python train.py --head_dim=64 --intermediate_size=576 --vocab_size=2048 --norm_eps=1e-05 --rope_fraction=0.25 --init="uniform" --lr_head=0.00539 --warmup_steps=200 --decay_fraction=1.0 --max_seq_len=512 --doc_mask=true
MLP neurons of a small language model. Each row is named by its layer, matrix (up: input weights; down: output weights) and neuron, and shows model dimensions 0-191. Each number is 500 + 50 x the weight over its row's rms, rounded and kept within 0 to 999. Numbers have three digits each.
After each neuron's rows, "fires on" lists the tokens most often at its 100 highest values on Wikipedia text that the model never trained on; "fires before" lists the tokens most often just after its 100 highest values on Wikipedia text that the model never trained on.

L9.up227:609549440508490565524636481493512512567517478495470572547520553525511511429529587486561528515572473392557490500468527444366555516444519500442504482536466513473529393498440500430417473474615482469569490469394471487532518475454500478580567502517532552512562455477587497443525459617374553444522430450466438450573503534515433427418484552404524501484483567471450577423518500539446490433448501488506503500433418528445390502501520547510498515457491487527598484584499488600429486515549547531504489547494571519486530522568435541550484532466529508527487548539474432452426505445512568532
L9.down227:439591540503476398559459496636589595441536463563465516515495551510557527458496509498530452487458493415470572473428486492447510413467483527475462520472467539554514478450442526509427477442586450652505515483552531495499484481554457595523484501387481487426416463546472480544507488565477511506530490505431533537487516420471561608487515519533502401480547449499462504485506573574520486446526487490494489568537484424546497523598504555602589500464491590544497478592442607439421451513496504632515469528510557502565498505522474440494494508545383452408517544469426460431476491498563440456
fires on: " ex", "x", " Ex", "ff", " Country"
fires before: "ic", "p", ":", "ten", "ical"

L12.up265:527471450401519446521551505519562499555533480526512485480493536503585439495552452488482656537489504585458486492492550605429455519520517501477520546508542492491545480379475466460525483514531489505455483561519442503470526508609496491463447401527476421434474500487541553549537521508387476462453441497466443477518568417534471378549502512552453599625481570570499528498541465395537450431437410404450463485534559549419436504501491520556501501502562438463485416537502527504543493595491468504476507542472424604415438516425487526420481469537444575527502474579553415553479582538427512484
L12.down265:352555472530485534432460541564533554542490551553546515435509585478505502535442368453559532515491409538461541462475479482559464372548378453462528597487486450544528462459373476584488524452519543525443546496416438507457500478495516508411570492451464484568552508457507556365473526534514419535473587589527457488523430492475555495475575564528468560483486497539505480547417587561482517499507505481532563494471488552456492474523546449540558510436505446532554440482574449455458513599418458588441466457455547533554448475422507515513522536576515496490500609546522517525556459507537445553
fires on: "s", "as", "is", "duc"
fires before: "ed", "s", "ing", "es", "se"

L2.up67:496505525441454473540479453536558526512462419475456420468628442454428538547643525498525510493484445545560568517532452636521542549545538333497469425507442517507460586569438497489370495482465460587474496494432544608536489526508465400546484510444471605466516567490440494513509516610524528543520538451419511396432472477528465528460516505509522479450497499544507471553467480462538454542479650525469560508477429470525514457505460551408507563520594490563525502569508526532477602498570528509416487499530496541485474525473504516573529466514527517459554407471449454469427498470541500524
L2.down67:597491455461471510548450524578477534455526481514512505431559553444432494530510433545520428499524606536522483500483498486521435400464557468467517446486436522527435504485544520479466538454486571594560511450515528485538541548495548491522481549465404531492421456434505592517455454576528476450420513524468492424475451490495478510561549580584494516494473461471464530504488462467541426479445498452449520510583440485506495585455440646509547568537546398433511529477492521417457624708491525484476483603539605557490586482575561511504476468465492506380470484504541412517475455485467449501
fires on: "===", " ==", "\n", "====", " =", "=="
fires before: "\n"

L8.up64:545571458472425467532419532543545490484410507455532448536575471498438510497630478481532463499398540457540538441453480542479465389571492455397397537445499478526425418585605520590500528558365474524532421530555514597439419462478447429566498593452478542526534505414553600516471505539507514460514504479549573454539516572467541502457518519537586467489477545502545466512538553546446482553447528378513580474550490520479478632472560529474426473480552461515491488561497540519491489521521486575522548555511485454483518469530541601505432508447490522416492494508497496500471513456572398486
L8.down64:442544492507488562566424518455498541509495508574488440459622578553504456504543523491529416448544515629548483453493476508548473477524557519563485486474500573479497543510536400510486519498430556593508484389501531436504486457429526544443498454544560502464531512601491430556474482529487486540511377420408520427531514406394490460565434450508447525404508426523494435487450580515494501507533510459549454534459413499494510487525517456516586629540575534506494411551573604443449581498613502489534527501465548540515506541513533432489451443482544510487557448436463470380536526507493479399
fires on: "===", "==", "====", " =="
fires before: "\n"

L2.up269:536481566546480453513454480514480481468544540506491486510483636560554462454451479508496486444501594483590451508554400540529451529515542521494537569465411497450521596473501517456439581463459438547475456497564478569505492425481456447530515507454496492528584505488435488428532554555327522497575468468573457502518442514548544470431489509446508428299537482475523511602537548409524429520485480505488418431539444506529584528576471528562454479587533478453485596520585458531470494507478467476417503473544458484508522493556473438446593478425540517554528501395533469495532522545564449565
L2.down269:460510618531421559594472501417541520508463499511432552554514513517547544470492557418558411435479470469519487538515522528548460444523459568493509590502513527502469502487509545402504449489369523534484416547500514405493543525491474483524460436562507483495484512519358611503588472551513451425432511455437531427466475537427547554485490441491507568453492654498511473469646595513501400512493510474540455503573511520509453494497470518490488493535555512463537462481399405389512546506575588430528511582462535509521472519550497510507413464575496503457494424482570458567491548507549454576
fires on: "oc", "==", " ==", "d"
fires before: "\n", "us", "cur", "co"

L10.up202:505556503460527522437442599451480561374567471527458439608541426545527476542559566516487592479467512502463619503482535486466430544466485575483459524446442459681517516463501413481554549432443517509585562498470382496480419521454569518465516576447521521476531485418517516492465408524441433519440550482470541382528607498536458458457446542562492532453570486559459540490491534437462485477455503455418480575463499434526582470458444517551503455489565567563520576468521484522476470531489542522440429499460538464570515492506521588439556509444503506490539468490544494415515572537428500548
L10.down202:496464561384496505538495529460472522497589402409434464574544568490470596465500537463447666524366529516481611485455424474514491497516427440531544574515419488532470528497482486477475466471487553577570521492492493379470467566485520450460510598470469507478542486388459554428453487486439509466430472395473533506538590538537532473521536494510546548496459494516508528486523486511501534458499541486532487477512466414573496492511530615526544544529521553551465571497492537488421383523448482509473546568438632460558513466463499556482545521487420549589519439452501556421468589553439480505
fires on: " so", "o", "ed", "ure"
fires before: "ci", " that", "ft", "und", "ur"

L13.up15:486546536472428493466440458436567608542586459505496453506519473545477455461515499458567544420442526457494508496542458432478571427529459529482507451541560501426481518476447398505523520428480509459396539535496488502586512455476530470530469537503466451509461489501482495504435420478459536538552582596433414508558513474498524567427528565507423507476521538586560516532488474589409428562430413370472475529444549622387526478515581472523535548513581462500557464445596559486556463554480519451486417464568523557484535510454462624498575466563513552513497488565484444610471516556480471560
L13.down15:526504440447538478559442545503428426479413521466482503508490491396616554532524408472474543506482485494507558527456488546502481456464437455493535566390519493558550527467594538544463430446485411533416503581494454556482566520437466511414481493512424520526524526424491634533606440437454529539588451494420491526498442499515542513519502474507537472556418447541473464504572593538449493598492462496548510511447524435506469564449506490462525496581509518558491502531483471404688542606502527572517548526531473600503443504556548493517515418473437496499430410478488568476437505532451541534
fires on: "s", "as", "tor", " represent", "us", "is"
fires before: "s", "ed", "e", "ies", "ing"

L2.up315:541497538503510459473442502509517543527510470561498455485507569490550563427578558518540468408518633473509457549484473409501504554549519481451451475470420481482589534377506523487350521523459454488464513433582482497512508473573475453522522520480506519507483425420472489542542575521473601478438562471465431483461526595514541502449550416524507518611439451570470566374539524484477522539564599463489541503514496449437565492452449539538600481537565487478567597512632508532497333487485493484503397462460520500488491493419507478456451476490508556533586472441537460506547425479508468549
L2.down315:486556460528501451442479509535522476489464569464539504499496521542496653565476543595522604589466419516493394438524413508498535489560395498574518533503469519429512464431521445449561434492419504445508456403482551454487524483537554452616458575461484499501468532500526438484521568500541552481462589502455533539550555510462497567510517480528566434467465461475362473481528535477530451417428533577529439515503427508540449526480610523535573508503577540508551527463549486527353483503422487508439541467521474414444524474542582468548513594494438557508502459395599508544450496456461491482
fires on: "===", "==", " Win", " ==", "it"
fires before: "\n"

L4.up61:519473482435494522486475521532595545474532556565578451483536536520494589520476569477507470551516433573490512476441553427571579437547521533486481480372428517543454529548416539558451494509501488541428547453480444559458446605571353582550563483391504508506460440485524429531495506436463556480473571424505575506475613479493475477556493623527514513540464496511478464499455572462422500510518511466466587550496612453456433441623498513588424449463539394482605480537501566520507475490513470492413509512489463530485456431497506486459489488475531549448476501555550518413485450565477452428
L4.down61:511568431471486468443498492432507505541434548492386503433539544457468518443509494506403446530388441580545537471464417534556465487466501531570466479534559426538519482555547437477674516455546523594509495548548460624483478475393536480480472520513501483483549496532517523544527488478537487568618474572504450442562520583523427476467478452429568421531394428415476522578516476493458507494396448493550459481523440449597561515563498507499480487441554508461548517546465482486489557475375496489509485512468556604469440590464521468546496576542506528492450474507468409522504555502607472508
fires on: "===", "\n", "'", " con", "====", "ic"
fires before: "\n", "s", "ted"

L2.up470:441504599382499448604465488515440586560572430470528439514447430459587528540433517454524528500490499537525466454435551549591585483489492443452459523486512388530482441490563515472500478460380548499479563538451547480537559478527424413446498399462471535458504442491532453551437484507553460483402566492412515450452499540471432469470525492513455514526440493459533499510422483471500496529547600444475561598577459580497500481466483498549460533511458538555528585498545549582492546533560527454461576529542526585480524474613560595474509534515466496413415424471566499502398536577499458484
L2.down470:529517422481516457578530485510510521530400566510451410452537465546469533511561536493516524508443469570480522493398439436442517487540493533473532453558517583430455535463475498504624515543510425580554476518464533590531475553497525525546453569542498432554542454475491483555508418513552492525455418494512446458506483480502406442526497486451534569413478364489501473541519573595515541498548380561515529530451539386593418488544453540414557541469514421494524466443405478560530557414585479539551429429532585560517536520454561441458508466481480552541442479617508508512554427543489526446
fires on: "\n", "===", "ly"
fires before: "\n", "-", "|"

L9.up443:515478558513437537504501542465562475530532469433600548582533509500511471562474510505469533459484637497496373490496505561536493480543585411571501551493533468525495537579529507499485535434475453506450493609477523538502520508555490518518466581595447451482448575477441510450521450421457421451434612591411409496445527577556443494539534481550526440532505533429465454431514439543440494512458504441437467486459583468492571403554553482496418636474461486579462414532470539463517446461506409512535463563497528561535491460563478571455480414458441465516469479425526456529443590528501579482
L9.down443:489630471524496524432439535481475541472488499479471408467571569556432550537604534567362464549411490392439476412505509503539455504387462527527465505525487463483505553498478442488456561539624568482481517377481493553496481528539534566439503528528508530473492555634512531502469472531485434495573488445468462525438443506500374468514483550449559608544396412535487477452493522573488517464563485546461523502477508565484469478480463561475441535455492536557549540511461561508601542506559510491612518496513482499521500422420511484523598467532529380515518513542456527479449526576472417503
fires on: "s", "ch", "as", "ev", "sh", "c"
fires before: "ed", "ing", "es", "e", " the"

L11.up375:479509542388501468495510508554533523520545435551482559567525475493452548550551465533502402539502490558476572535501467454471530396436483510540469469487530438482465457491533475455477491419475505506545456542544517409584472529538448438479474537490473480431519403512446551494471542548434509542433474542448569462551476495491489447424401499549449480445508467552521420502353562478553516538453561539553571599534546474533430461475484505564567615464548467554384442505490433463454462542502566492462568520401612491563450553580507585400500516413481470587495449467601585443463498541515457533
L11.down375:476584455543550415472428483490511470457502534493562525450532454492591460568449576504486512449485511454500464492389425491506480401495468540467497508552453433563503515596441507517459459579481533506581507537462483505594495465498464542524502441503529475522509446401486440487484581559462616368510435493519495590551602538495493449467495456572497492452509502547416529492434590499489533412550407566507477577511575448491541413531563453453585594488472493565547465495542570539467531522547579547503470480503451405436513507467383504542609493543508486486491518396569499491540456492420593530
fires on: " so", " So", "y", " me", " who"
fires before: "und", "ft", "ci", "ur", "li", "m"

L8.up521:447446565462523555463576538500518534552571507539549508540513509524505407504583623431455474497464448521415509550438537454537441468513537493624529528398569511512464515492575486520560522451504503405477496531540525427462481457419465519489530492451519626524505535512607514517513510499474504450392521503449444421529331471451494432480417566514527561531491495421480501592513437448619480598492459468467448519562410500472392513477523466485429554549423540532514574547529535542406468524512522539561399518495529439499517425545478510495502421577454487526468529545454555500521489526437484470
L8.down521:556463402474525505396482416426506477559486458513460553507461454573431454512393457457611643472588466508566458593574520536445567414595459539510566542530492492525550512508510451516492520471553460499499478430423433393392472437496511463510489534481489437527522518534443558592511426449515507586481518504544495464480559481441430440604565565502467513511513448454479410493566443472497469498462516464534475408448473541594498540541483560504533506444457572410547517446516536484585551487514456484507561504511453480504601512518484526483484511593668494509542478481536479506546460511469535469
fires on: "'", " vote", " election", "–", "V"
fires before: "s", "4", "\n", ","

L10.up209:469430418547437520506440448447465503516530505574623460544618430512491493484485389512556548538365468445512370428457514486454453444474510477549496522494388524555521526536535397526530531497426526465510540510541445561585543519553481603460483474488474496517543522592532509505439440553459519571452503505521543518454414503425508447440524541583466572536464597476520545577520539466433530576452456587549483532529528489524452557501502527505438518554459506457470480448397524440504560482509465449412510494493564473424439522543484482519478383511505573536583514483585513414428455575498511541
L10.down209:491558466448551528515441396540506482511530548471461485549496579579410516445512484458439590438639442478654549564624441438506488526512492518507562490485503581484588497457520541496572497533543510442516412508464445527536464468485535517508527469539552452445555517437537455454436511421573449482457550460413550422533473521379526558475599509438511595425566435502495415464442545446483388472424544466458537451536565436516495463476456472555484426523540453530490569452498513500460554549552489521571510478463588506497490451504565435464511508520537528602436536551465540426532491501502481520
fires on: "'", "’"
fires before: "s"